Weights of a small transformer language model: rotary positions, untied embeddings.
MLP neurons of a small language model. Each row is named by its layer, matrix (down: output weights) and neuron, and shows model dimensions 341-511. Each number is 128 + 32 x the weight over its row's rms, rounded and kept within 0 to 255. Numbers have three digits each. A neuron's up and down rows have the sign that makes its largest values positive.
A block is one neuron, or neurons of one layer that tend to fire together. After each block is what it responds to, as a language model described it from the Wikipedia text at the highest values.

L2.down24:157108099133136170128113090166128142140181105144171164109134098111087104166170123156126122188120114170101132119139138125156129146195146147145124085143096085162112139111080133170100125080078128078158090140103151150135126165134112151145153171092135160102092074143144172132130114076150151139097141149123155127141132155088159108221143073152143158144146177113083160177147153122128118082140142100094167052162142116186164185098114168115126136128121118141114110114123162140129111110151162086119201149171129149093159182110
L2.down67:106113142113128161090185145223135166125089181110101136111157103131150090170123117113067137115131115143132126169159145099115157092116027119169101092127083112147103061118181094136101083150148107133104108083152135122163124119103044131096112165132138100124131142124130107120146132118082173114166149140108183107108136148110098141126162153115158098119185120140176103104135143148113126117086171161118108116106096117125092144133045115093084076149127149156133136154119152114130109141098136139129078105172093111140157112154
L2.down162:110112109209176121103165123173066145112145103106110130127118143093151105095140129145134121088136139127086135163144122121119141135127163087128098088130040162106103097126137155087098134134185147126122153090137143114158146169092074160042148142090084141110146114098152113137110174121099133162110117120129124135150163151099122143110137111114076104117132049150141155117128148155099109173149131083167146109144120064111142078074082116137127168089059079111115159108111123097113137107075115076100120116144180078184074169188
L2.down519:133111168152090146158148157107127155139137130107109086130136142128139150082084059100116161077190134125167185130104076144141068080088101155151115097108098197128164156156102107137139132133101185164138099099085112111172159098117146162128091050117126160162132092144136154163181174204118205115165131140117098131053135122120148135110150166156136113118111150114106119065112131052169123134196173134127144133090154109123145150121104093060074147088140162133174151070166108095110169117150090072089115096121169206166125099133
Description: Mostly well in the phrase as well (as), plus other predictable next words in set phrases: purpose to, exception (of), version (of).

L2.down420:145150071098101109167096104072135108074143140068058115135061113134186108128096164111116112124115160148090091122179109097122105088127125107176097153076090122108164159137188094198107113171148119161107131142123101136095129146111079165195143131121167125127095047181134136099103194122112147118036114114127185115109042107195087093156150121104125080107207128200189101108140159177198133104076101142103112135138100110074154157102166150088111106088125092135073135146109136131113132039207148089098099117101090133130144105091
L2.down424:130079124131088128166155078086079140066148161160083124136105056156149183115074103167141125138072164102132149102191176068104086128130078085128168074066129124104114138172208136142118120140099145142106107134104123131131056077136155146127114144131103131143061125102127107107125164148111102070142107113118147137098133173099112132164145109107147145112092090166161100059178151129111101062165127102074085096092134114101173129086176095095138099138053106121081161138155141132035129122187153133181136134132142128160139130115
L2.down1121:089140148197156142049093112099147124152134115158150131096132138106148129128105082083140126142172110145110067147135163093102098146086138100137138124116117150135162233157112132111137084140091191089134155108173145172142182097177135183119088092130096109124168136144091112163130112083164113126075144124124139176140125131102119146086151134161143138200153147125113151177128139195127098101145077129048183190167113101178117128109104096178133097128137127120128145189107134053087107095077149155167137155177132115080175115124
L2.down1184:063089146128168123143174178139083115113169071155057125157149135143131132159116156139212150178071112179138118125095113114101158118131114157148144118122153140155085130142100143129144100132110105156154150133101188097147044126087103099047109088116170105130092159112112121129105117140162120153162098167089093151117117104076142112140177154130130169106105145150123118145101172093143136129097091150136128130116137098108137098111141121107126160139157081254190179136117109106159145137107104200063088167151104137127170158163
Description: Prepositions ending spatial phrases like north of, close to, next to, away from, east side, mostly in geographic or location descriptions.

L7.down1206:109161113116113109120151109153105157144122131148109075163114048148096141113140140130135126149196076142130135102121126103057123092193145136114110103127142159184105140183105124087132143108146083127119119153113132147158104132154070103143108137110176090112133115149145110072102154112086118119138110126118120096107109110095084132055162141179145150134147151126144121182121198162103103091163116112097141140040129161121136194107163126053132099153130123133149100113102147165175119153133157134091155118113102095145114117139
Description: Sport nouns after a modifier, such as college football, track and field athletics, table tennis; also line breaks in lists, table pipes and year digits.

L7.down271:113094152160136130094162132114128103123118199162181106143153127110125148123170123136149120123120101082136162162099151121110109157125138170139118068108098133065127099127128091115125150134103086108119130161096124170183094091171077113142130157099159115111105117109133090093136114134070050049169094144176122141137059114134099114228085070098078116118075121159139134070181103147084092184139194103111126158188137156161098103100103131140144151092122122139143082150046060064100161177111139112145086096153126167083081108131
Description: Closing == of Wikipedia section headings (== History ==, ==Results==), plus single capital word-start pieces, mostly H, J, R (Hermitude, Hiking, Jamey).

L2.down1:137110136113116175165113175136061197169149104094165108125054121053098146117089144170118142147099133135178171099145115166170148175168201100094102108118063094161114192134088174155121139094163220166129105058082164161088158160156113132151129135144173122095172158038082142123158124129131103175120147223145168101114119205115100167127146163123102110150103171169150134142158118100092140082134135102132187090089136126105145084126156160150103118142088180143145102141091113172139136099139178164145124095209097128135085150096
L2.down28:118185097166069164169120121104112139132200119123102189156115078107087154137129056134130151124114138086141107161132143134157133133092108083133174132084133121159174156160137110139174138101088155089105186099141126137107150171097146066189182082157113111127055111129184151145106123137090147172124131114065164136102145076134132123121092147125110143123088153119211128135066087147101158115142165089123093168230120129124179156104109158114085120111099117069114148161102163053151064119182152088112128105128058145116107122133
L2.down433:085150203088134118093120174142147129159142164125143084149114084150100190110117135110112117053139095082100115113115121096121108092107104114153079137151077142165158105131110120108101149112136123100126112082146135157116124107084185144162084131127115141139183111134148159093077146119124120184136136176176108138103114120088114124130128066127144149086150089179142117046123086129060172155125121091121053145170142088185089154128155122153134197143105148138105122116185104093176104101082098111085102053161100098156140126102
L2.down716:106146147141125038142112129122113145088146110130130141139153171117136175070099108128151156153116137143138080116096176112144171135072086123150151124116197152130118182159151134141180178109142120159095116110149111171181134182111100164153102099153107163144146095164124127159174116148080099160100068092103136141110098143102096047181129116091146139089150114170137145151111094140105080112171093101077120067081156191088132161078091194081112136091094168112110095163152183098127080132125141108158164094148130130136119190126
Description: Tokens that end a short quoted name or label, mostly closing quotes, plus heading-closing ===, such as "La Grange", "Bill", ===H===.

L2.down308:168107127157074126156112084095118137156143071108121103107200155093146142098098103127107095149120109162114119107122124083086114088101200129123156168104170191115168175115113139097138119172071088155153163076161132100133160157129159185092101134115138162126071136155110163123123160115082134144041156116089075161140141114133140166135121180131121103142117129097109124140121140134153105071119132154125113136155078123172145173161147153132125117161104126114042074162144133096143073122077091100135130112086162135086128150091
L2.down323:147096095130128123123155151108108075107117066127085174078125140106169128107102087142140101177218143175133127130131170138164105091189126141107136165174156126159155166109127093066190195132110107131160102129128116158095107179154086118191161112182142160132106080197144163122182203132113087105067075111114136106098150169114142117137148176141162103111134138129150143097163126075130178132139110156061080132110201179165126146145127106138139088155070127101105095142136197150108130135164138113143095118137125177119104152087
L2.down448:121126133147096151123135147112087080103118119174053138146123099149186093047108112160165063144106113071092086122111121128160155188086206095160114140156140090128081131150211105130089081130117158113121192074119134153075155107113139135167110146125104161098164172122097142146105153092148108147110055092171122122121122150094138134181134103209123110072123150151136103120161114135118182133164057158156147142073150164111151122141118086152099050073122126118103080136114121123142112138148154141159066108140164114075120138139
L2.down550:145157148111112174095123155097111137090164084101092173109133120119077132116128121177156135173133067122144100187149125099156158145103108106140110142087134114151172131082137103181146116089057140138133109106118055090156077112172127116137158123121178053116096095189140149123184132113151176129113122146169134149131145156160107195118149104135155172182139128148149100141130093176177106135091151137121113150123149154063164165174154120109104100125103058154101150093161135162081134120097080111089107136183109123182153202127
Description: Sports terms like football, NFL, playing and skiing, plus age or kinship words like youth, young, eldest and grandson, mostly mid-sentence.

L7.down639:131116126149123126098121154119132089095140083113120155151102122142143111128114156159161134124085142089158092090154129193107126148119125113118131146102124095186158144132187099117100115141115167080159082132095152127144187112174158179154110140092180171075193125075163000112214149177135109156128133117052127148084150124132066087102070143122115150070152124153131103127128106108162190089122113155119137158126125166102125112131087184147135142140118082160131138146104113158072135137098101171090122128186163173065134146090
Description: Mostly closing quotation marks right after song or work titles in track listings and tables, like "Deathtrap" or "Return to Sender"; more weakly, proper-noun starts such as Spain or Czech.

L2.down249:085090136103052106158121153086170142105120116122134132066204143150136125162124084111112152122134122084161169164098144148177151131108227124133145091155153112110069190137076126100135109076105179122141116145162158160100147189125103145112127098150161088109098076132149132114133160099106103159199208125142188130172146072138129095097177119115133130137081070165140146091147141141129116103177137141048170150102143157110115069095094174148181109134113154125116149144110193115115119119170155118092093157134137156074110149126
L2.down416:123132166112162154120187147170145131119072164103101133040138100165137169131136092142144108143128120131112104141151160136155138149195098146115150145093145100136119219126100129149108169156171155169071107161112130143172125112141128183113136096136127156091076153081049108144117138135121114164083161110089080091123155112083176137152093116106074138183142096141140151161116163142165143127154160180089153172116132092203126142064101137127055115084215169139106143138133181131086091113079170164111082138115153081181096109123
L2.down1066:137105150102068091165114147093141145092175110104117154151151161144112160131158136118196148144133119147102099156070137131204145160073076151109132090062166147144120086166130132087208128138123173098106111130176042156162127190145106077123113121111123104141172066173116063124149171147122118167120128124135135143151136097121115137137137113080113165115123115094099149127151105143155109106139107173093187118133147156099082188097139121090150162137052153140141134172100187095121141174195146108087181088118144101129166141126
L2.down1297:094124142108092106117128168227107173110144137132099162144206178094181113099131123133105106171132098134114117134123099114209109153146089040133156070117159148122158129101139080111138114111116090155142071149173184132089129151161177118126127107122156155136092156125131120145157195143089122060100075105146073160119126097123125124139100155113147108112168170123174075117154132109105119100131115185106134159170162145105148127094140112174122118097119095140114131134086162135133106162201176135107109112155122174134159140113
Description: Closing marks that end a short named span: the === or == after a section heading (===July===), closing parentheses (PDP), and closing quotes after song titles.

L7.down144:134138149161106119142111089055058159159146161136130164154201150198062066124143079161123099141155103081162112167095168125116166083112165172130130128081089159107167128167115094159118107152149118107087138137105132173113177140102152145151153133109137147125171129203133129155098119148151198166145145109107144095135054084142177104119145118114152145188141102130152072118144133164142118109140140142092137074152114065136153129124177137127093168120105106155095117146066139141145183145102118151147168125107070185119166128136
Description: Location or side words right after "on the" or "at the", naming a physical place, such as west side, side of, east end, ground, interior.

L7.down906:170105153199107119173121124159104146114086117144096161176160125180091087104103175167176080148124080114144161138113170125146111136113130150106109155160135122129099117096145123129158132163146101110138159113186087156139094184110175157135092123146189107179096131114130102191150115128097165085134123131211211137140140184123093116095083130064106139155154107112204171145117181136118121133126173069104109121118124103146131156131086101141102081116155135135131145178113156150126162091132107134117094117044138130152126180171
Description: Closing heading markers (===, =) and row-final table pipes, plus career-stat slashes and word-final pieces that complete a name (ifera, Cup).

L3.down96:150129119100105093149117164129157107091145108090085112151118167137109138094154168127101088103162141157150099135088115162166080097094200054081175128185128107136096113115148160140081128109101060186060140146151154147135182059050147101170215086100065133150124085165167090128136157140164128132140148114159154147171147099138200128120105114103122087101177100142120080139148118110165119086103130128135143069129138155103154072128189125152156126104141108105123143132120137097098064081073138097125084110197144097105178149117
L3.down695:145138086138088123149155161178161137138148138153084154145087131158110138129110124111107112074124126065159176138175067140154057177179127148131142199146121100102083088116146116190144127098091165121121080048184161102163220125132208101115091100140152145125098126053140057102125066104102156101134102166160070103146160113131128138091076123094158168145081163077089131135220136167127072109145142173137175120106089163094098153146109142081097077107095162166154116135169094147134144098107151126116102116136096186093126187128
L3.down820:162155114163146078101143105116134126090125176110155100154150143123154102158134116047079079092140121123093108167194061226118121135120146128055094150140114101123066131123154117168126138133110131100110080167094131074101136158130140109091120077152130178111118153118119101071081131096109134151140111102123208098172167097057164147106097107118143132164136076080150061122114114162090083208072156044211137109148135120097108144129114148098163159133107147146131140127135135096137148220121128103143137117111157114102098171104
L3.down1139:145136116147113152147115130107108127105089152146129131143126104132124104144127098165123210190159058163144088166116164190107140135179124105140100159150109106131108121168148104133048090108133186193176149102099159157081066155107193126060122143120146132197117134039187115111123138135117135149139090128126135140125129070091129087086158086152128235131128098188102148074163149112097164121134090123123135112122162129150189186148157094109131117184119131191133126108118129110177173161094133137132087151115135109149160146142
Description: Mainly the first byte of the kanji 鈴 in "Suzuki (鈴木" entries of Japanese name lists; weaker on scattered word pieces, table pipes, and "that".

L7.down1245:101236193116168086166131032102155101195108135120126099155109131104124117157123157103152108105143032082146168159166134125137094088117100134136159158124085119124128143145133233101113114167081122142162116205094178124187105127106062129112113062088094149108119124161129122152127126089170147099136114129092148033118151169171159109091146134065089130162117141137166171130108154176117174140133094130116108132112149109131076112150150110186159126097095072124096114038155141133082066118153107139092153159066141158138121129123
Description: Words that come just before a bare verb, such as infinitive to, modals (would, can, may, should) and negation not, as in expected to be, could not keep.

L3.down101:106098082113112121092173142204185168093133110161157154074136184121116110117110183160112117066146102127166107182129069140173076193141161164127149152106065127102129110124161137138086118142151077150155124126135115152137164160164100165116153085115107146108144152142131128131123123144167195175136116087112123109106105158141125196112087114127144081174105079133174148074215142119148141186147091136143099140126152117119142122154158164115076152094159120210073119092080111129096138110123150133114175134145158087147153105092
L3.down214:137123134089143154141173146093122151161187155125159142157127104150082157145112136157105145067075111122133160159093108164112102152128112117042162127070150088125152173062135108124117166121153120146136179126080139130111125125190130177109130083152138092126124054164166143134150063194138122151118158101119130154175139078151134081114159146073149111170127087072165139176117125147147146090145161077146132165145140095095079083141104124133172192158098091175093018189079192077159167133058202119097125121181112162139098113111
L3.down874:123162153158103175127124144139143110105114112116102142145168165095070125127138116124171152144127119116121149128117150160123144126195097106146133182084129124148149132179086132110067126160141121086141141207176189113157064173082120136101148198105168103103080155117148095146128113127168124131124046169096099189102126115097130119064168162157140159169179124121185111097121102157190114138141149108185151116127125068111145144197085090133191141161105164102111085162096097089109162038125147128126205064092079055146118158147
L3.down1107:129132182076128203090110132077131114173157117163131131047107094038083109118083144033123100182142123089094121163157119137121121107134166117099142131162108146142100185124069164110119084051101114176134193060151117144162121146147154125091168075101117153149132087149133125127158072168187090157147053119111160140143115157119120126082160098086107132149120106134191174093114186099184092129172074117171122134100106095166152142107152121132155107081113145133161114149098182160148105121100112089130117129118191065121161125100
Description: Ordinal words for a finishing place or rank in sports results, e.g. finished second, fifth, eighth; weaker on role words like lead and on word fragments.

L2.down301:171164133091109120070100124128142089155126102139113112084142098104103140123090104112149127130105061153136158168156083074129137094092170074135072137135118133150129123129153138095106155149146088079117179134104121122101119111109188101119149135140160126147141085109147139136086131153117130187100164159076109161175144081178071111082060160153193045120121088132121108170121150132160113169161078168144149147118136095143105144125105128147113149129155143132110160174102092118131118164143142121166089095095165200151134104138
L2.down447:136136116158093071120157121135103133141100148093096075118133145152165105091086146128192105132178092127045122125136106089113068122180116146140125125127189106121133089113075175147141114125108129120198079102110141061079151182084113112142154163123085108124123126037124127106146112162123200136112139113160100135098112140134092103074134089091170112108115123106075095154171157150100116126151180044126157133166174102120128149108147114150117152170159106140087116123083184147113132111137158113102168140082100189117109155149
L2.down973:065150165109088130083134117104142245134181146144125132112126082129142164152140183094142149128116045075089096144126111161152118133128127142152161122117129142125119080131140146113109080121140088092139154120123115115155140147109198100142172184148115108084190116130084068180127147127173174151142097111143094091184090073112141170083223159133073131129073144177035152077153125146178134128135102155143168117146121129093108117123105120135152131099176138132154159093109153126129120080157097115158061158136152172101197117137
L2.down1302:159106118149140197131131163137165122140115074135118099073151081081129100143166154110193161134109089136108076156106128104113053138088140191146136124067170199165110128127120142149141189147085149166130111081095109099170106101094110151111120219120111148092122138111214153077083164129162160123093141136130101092175123166180104095095106130138113137082123134182144090156111133124139080121099127102085151134117164150136095161157138142108138165159125100136144140144122142147079169090156125155162119175097135121193114087162
Description: Past participles of making or starting right after was/were, like built, produced, founded or created, before "by" names an agent; also weaker on table-header words such as Location.

L2.down248:104157134077124132058197137121128121190159117045154145119153080143113070165145143147098214164120067123143133120191145112116158125227162088113035179100118138129150127167083073142113089123172101073108139098067164160106118146161126070082107129129112132103189142104143164134110119122097146105180087162149132122097123144126120085128125130169109121153164125147147135074122176114126176116129124145115134106106154073169206143148175080089102076130124147075163106145080141155154184121145135138152109091124156136101170164116
L2.down1112:154104169117127122103120150090081161143141110177134179161177218110155137137126104176148137124150152119146126110126172192125138145103067135150077136103159157106073133127112168130159093187140139111099116198156090110106080142091157152083048128183091156118076114137125158061110147092120137102130061071151130125118193175112151137108151112136158162115131096091137110106077102106196116179104134129099149131139177126170179170160186153190129156157166123182123146102132110116116137127165108133133117165126107157144120149129
L2.down1130:126126127116162056111166122154076122134142134081153093124153184099171171075096113198102135161124097144059180126095136205079147140151148084090167175077094140144097188164177114132165121091098160062156125166145130107129189121091177097169112083152119113145205107112172124152116128110140153177120146122064109141148145088129061143085154101123141139113109133147188139147112132184150123080059188085153102149141098154161153135117113094100155115125155135176124091107146091105097124139148142170140226168120106104092120151187
L2.down1241:134143170106188118069095180115167134230186196103093124082128124071169144121122127095150097114099078127086131136105110148079142140167137141187143148102138152080063153203138153116089109139091194115132127141089150156094077109109114166118094138134124162152163132109148031128178122154094129104134146158088139096078169136142137137081113109127124128118172162147156143081131157177091108125118112135132102089112112135079106123162242200122110138109102113160154145162079112096112146126117106146157124168096160112197150108125
Description: Closing == or === markers that end Wikipedia section headings such as History, Filmography, Route description, plus the last words of table column headers.

L7.down464:118095173112120146153099134105121133153083087105106189105156130137155122151121160123109188124095101132136127116182083117087134134148082098084095162107111159071136096157127136130150199108075115114167175072126111059154192091177118152166154058109099106073140154128153146099164119149173107140156115139119188186083165103054178145086056133116174129098167062135098154120145154087111048117132127142121120095119082118122142109083144155124087130138155128120127108183110148075157087118114110152109112127131084134128096088126
Description: Three groups: of/by/for after nouns or verbs (impact of, hit by), CJK character byte pieces in Japanese/Chinese name glosses, and digits or dashes in list/table entries.

L3.down181:186160108117108144064196144111123102176139081117089141151160154200145110148118086149128107165127093177132117194142118127151152127150169117079058124157116094116117070109163108143137132145136160128117141096170153104176119165085175120129129121177151149124108149136132118136174116127142183132145150123139153099146101165124127206142101108038150145101163106139095115088072201152056141046080156142084142129103141122101167110143118156080129102084138113083144148075104136100124163123189118114169105128139105154137147174124
L3.down528:113077123095147097121129125198130150191085126153101161154201114161123127141127071111113174193107125165182083153093112179098158159166090147142139103119082135145118184126080074085207139094049186147125149126142127133113132093092126163089150076147132142179099114144158071136165172134165129126186128122114146108135126140176091121115152124111131130146146129104057116142093207149073145110130131068119179080101164181125186120127166192131152133136100148096163095089097147139132148076107127092111153132197188072126171105134
L3.down960:076138093125131117067134104142138111139082199165143159194156169142145134079149171134085159119196127126120195094166182133180164116137150102098104067133130082147108115144154104150166147094092052076133132157197120132108133164174127100142040167155106139173170098117150128138184069133110063096123101139162120081160132140126118172134146149082114117120117099131124099171117205140079148141142142098116125097112111160124055117215082146154074100115139134113100204081147101161138159112151135092155144159131165170132097118133
L3.down998:087149156103149106140138074037088143082088103121132137114092098030121102116095155078096130148174148141151127141174094185141196116073105130111119141138110092110117113118099103096192095138111171151167154104154107128087130207080144110133102061134106108041186098147141104163064168074145140181113115125116093065145204189157126123143130167180106178096116148121147162176097137126143145164144134109172133137119192207213122165110147121169102054108223105107114133096150129149121079167159106115158080148114127180136137130166
Description: The closing equals-sign run (==, ===, ====) that ends a wiki section heading, as in "==History==", "===Singles===", "==== Matches ====".

L7.down390:156138127174137200163077118141147164136071132092088066136105110155135117086107165112124162122140083135100088183155152083149165092088081106125174154146153097105162139105107182150170114179116097129158076122140176117123118096076189159159110115127114153111105156142183150094151167086086154129145098125196153158084088099080119132154143126127124126146101083119152135099163128127104113096144108178179122063098097139135108145078103056154121217152086125132114121123141120115122105163162128092150147165147139172116120120145
Description: Past participles in passive or reduced-relative use, usually followed by by or a date, such as created, founded, granted, led.

L3.down944:140145115091086138080069111131147098126040098138117167125145169122150163188121119167069141127132100164117156106184121082190112110109117104078186053102084171132120128104106104128135120107104108094116118105235081134137063150104177116139121160065089145125136154137137152124188127126116157152124136147102117108171173196098108090202110143081165163118106156110071106125117143146091139177145178175150165091104128151109151109165164200090163156091121162128108082102181153152099111140132177135113133111134079132141151167083
L3.down1001:169090151103163125031139101116103101143096126108130087137149099070117079125119108137157194100145138149088125138164131113156135118096132157157110128131104138167107089152125166112075139133110092184136085108142128140090126108113134138104118188155100114112143158109114137160149137126133135137136114187124108102148175126151138125117116102094090110131158109145135132191080117144178042172103148124139090185138103124112085188147151125148067151158183109146135109049139137138155043070129126118145103069088148150129096156143
L3.down1145:109140151101162158114085099105123095152100117149139164115084070113127169127084130152184072097111155081088059110075132142156147116101096110142047162130160146085156144135122141141156135107150140076096083085061121127168140105111134158081181124132174120126090142106133146144152055131151092065137170111125085092088122109160080138136081116158116119076125168095134171122163156157081177184080085122120162111144109120136136111166144114138121114182193167136148083170055113149134165122101139089145136113059099153128137126079
L3.down1335:093060138118080115076169062135165108095168148182132111089134114191173117107103161164146126116118169070120179095159146132117123137088114201128062130125130167137120162117138115155105138095083140127186152128118108140085124067061195117047196164124146108155137110107133175168150141139104087100174130122172113121144166097097046077064109135132200108056151093190105155154100119134129133119151123119128144142076125189184101104165174136130128069127170131143164154072081102121166166153115202143142112126107167192132148135146
Description: Tokens in Wikipedia infobox lists and tables: field names like Website, of in end-of-concurrency notes, newlines after header rows, plus some first-sentence was.

L2.down105:137206154144130166188116102118133109098191079165139158112081097080146133119125153161105091116091137148089149111178146221175095120151119100110156146161106184127158075187116133104124157167122072110120114066128103129119100131169124133098158121133145141126099158116106115078108108105125103138103138102137078150177100160104121112104122155123098134182111189142141083099178157160113140134127140119135168117139089114223153136099108126124142091090170123132129089099059150126115097152119070128099165137145078099166144184123
L2.down225:100177081127089134086123176119097148110136109146097042108089155140141073117125083170143147122128159091172154107148155108154089073113105160142137174142111035136133070154193142145130161094081161133120098108120150163172124143122100130120179098111130103077130154140089140079151136068122063175131100132194169168100113198143140048107110142138162127141176143129103124145149156107124166170150164141188156104062161144157188129107114122098155193177138129137085133131126120108111116135179165111135144094123071116136113118169
L2.down585:153123163131104090162123150088128092151102086083096120108101096123109089135122102177150102128125126058118167212156136158198106147140132185118175111126136145120162207100153145126118130150150162081140146075149064099109131136146119113138086128142059152139146107098108116172170131160105095169134140136115166141122141159159164179024090132078107198139086139104119164124121072117173146091136142108102100099164099110072123173180162145117151127064136165112156111151154096175092135134149143128128050181092123110122097158097
L2.down901:080126121064122096017096115115155182103131127155079097088107118143168106132140115183069138135117089092105099129180094163103115104145123088171086118133100136157131105182119152130078093173115154108199076102164143109145167168119123117146184118060125118103128129135130127135163149186122105136123093134080096158105121191164172140126160139153154125092148132138158184130097170070121122101115149061170090139086099115096144170126212112162172107141150160120103135110110096128155088176087158111129092152221060126144069117111
Description: Partial byte tokens of CJK characters, especially 鈴 in Suzuki (鈴木) name lists, and mid-word pieces of rare names (Sa-ip-em, Hav-iv).

L3.down60:065093128162116125080121127155141116115110110138144113111118139102124119085130132101091140126119169069118084158113093115132128113127157065079129184156083134055144055161122099150133122135103133083086154151192128097115125153065160109177161133128179137122111103095107131114116086077173134098080173137087141136161141162171072144100135103122143104136153056121130123113073103116050092165159124128106128163108101189180149112154171112045168162110164094242118102091173150174105184122157175129130117136130146095145154166094
L3.down271:134096105143107133132115096109180143114077158054172165152140128093082145055189111172223156145106136092103119129122147157151103083115145152147156117134115110143083125189119118111163102055061138089132119120161105175163143091096158096142130120090160240079096125083082109105136161043081144084132168081121092150102109085160116120169130146136065193094174143083161111144106151177148124136182165186162190135175132151179173149077147153175125098089151173100099120136129111123126147097162140173128101167120175101126162116135
L3.down1137:058149157137104104161122173155148177144108133153123137207172088163116143161176097204128119153089152077134115116136186101120115100117116126139142149096119125154176114133055224103069197075100107103127121142138092155079162155186144176159109106144112132095095124159123188139159138117142148154143181132134114112144120122112151128150118143098118139163144121095112092201109122140160162162120130076144131142119097128096141147180125097157177082115074141123073135131114113094128078129085105105059167120155196128133140153118
L3.down1249:093071094102068101136154116092125129104103138141117161144129084115079169124131084118071066107166142185176150138113140126088089138120137159102180133174127148136113114081144129155148169158132124145125078090127070109075141090160084169134121112054137118107086117128090121083126136118137177150140175117084121201182154125098117195121142046135140096192125146081115151118119126102129169105109102086098173090080117100143156158138123136135191109094187092123138192199167146140121177126114106190132158141121151122146129118183
Description: Fires on field delimiters in infoboxes and wiki tables, such as colons after labels (ISSN:, Width:) and cell pipes, plus sports-league and TV-programme name tokens like NBA and NFL.

L3.down392:147120118131151105110120177137119175115099104189115144136159126158140112140123147115107099124116057140150100092133135133132162153184125131167132155088176114119104182020121142139122134111080097164097141102148149058121109070095140065107159111115077177148116130160211141095140120172134165134106114045131155116126189139144152121155125085139147134071137136128190148097154131187130121137126140179131188101119142150106118028098074081169073162132125115176066173149147137079137149171136190113073124189123113100156094163184
L3.down533:108081080111139136143140122143127091048153125089192136185159112150156101098163104144158122111103153170129168145146150114193123121121147141142130121113058088141096178117157146195158128149089161128064072083141104167109166185123177144134144155174147151147187037113064063090129082172131112168155110124093133151169123125114094158140195115108136138106103145117104169152129126132132175155157105077104136120093149126194161092112137123103073151103089214113126177090105135147123127109141109112130165097163139089128132085125
L3.down558:107111173146193159080193098123136159164115134103141148147083103104191163107116164099128117123151144063097142111165096106093092149076147090146132098096078160116113126122149114139117170171130144050088157136094149084182074076131139145094123190115106085186082095127133116090112153153180125115152095097132140161085111097106103193090128210147127106133147169162159151167169176100126109081174153201175128039135112097120209151127054157129107101159123153092104130139129121118122110146110129112120147148138188145144117134102
L3.down1009:121136148128170101211134191135132140158100182143128131144130119102150124123098069066126071117096122166083081117090174119158125076157144171107149131090107133106139056141089122117128121141103166076134146176173117156126106129106082106146098109100133148116155109121201104102062134113099124144105144132089166106117188082108089176112126176093100125125082148145073105111145179159120121105116128130129149150092193156043124108188072130115079133060088106170207099137154119147115129167130176178145086163163101092126114172171
Description: Mainly "such" after a plural noun introducing examples (films such as, places such as), plus closing == of Wikipedia section headings and words like "as", "thus", "so".

L3.down450:098114123129120111127105097185146149131102134136117137105123137108142126135130124195120130146163111159114065155146141119144168153130124105100117169158134149126148124117121099176130098110192106068117135113079112100116116146104176096177100105143118130134149121102110161130102137150096201166071106121059103154171194092155216095049147142105106167152130113149129092094108167148137138142102097096152135125097119151073168166161134152121166098121109135122093137083137135142088125124128138103064135118116137169134179123087
L3.down636:115116163086124080122103102131097128097123152123110164105130136152127113153125126138165123151187122160139153157088135151125186153143105112110080180134095126093103078118064157135115122112144040127140159132103129108139144157128154121191157135104134125069113067152147131084123132137110161184146177121094150157178195095196147115114134124138091126104116162158102099090079185135141163093072096079160104106118079129087191155134139149149176055116109080110118147123156145129081117088140122072129091126104126149086135141127
L3.down804:173117156133110108134199088153117107151126104093135120131138114126159138143090111103116181186140171142092147180091147133131176176159159110155139182110111181119071119158125107116135189150117132134137083109118144145121129145110148173212189097170152144128115050113166163148164132141108140190157111091104132140122166130150166092119168133158066119125112155055141079130091162102105094067082155083145141099149078055140112169215101190100091099124055078104141152088103111117154128166149195177158153167050169107108132122144
L3.down1104:113109117103123117175114086138132103136118119144102139124131115122133129145107115148142158152157120189107083173110122118149160116177135137069107189134138134104064097137113127132149112106161113106119100104101147145088140125097180152148146125172107183115152107135119142149106098124098183219115126119075134160152170131158179133090145151104093173110183147165154088131068155157130117141128094147113168109104114138115121144178147128101131079126112089109088117106124109118098161117147113119140184147080136126141222145107
Description: Closing == or === of Wikipedia section headings, such as Career, Charts, or Track listing, and more weakly paragraph-ending periods and line breaks.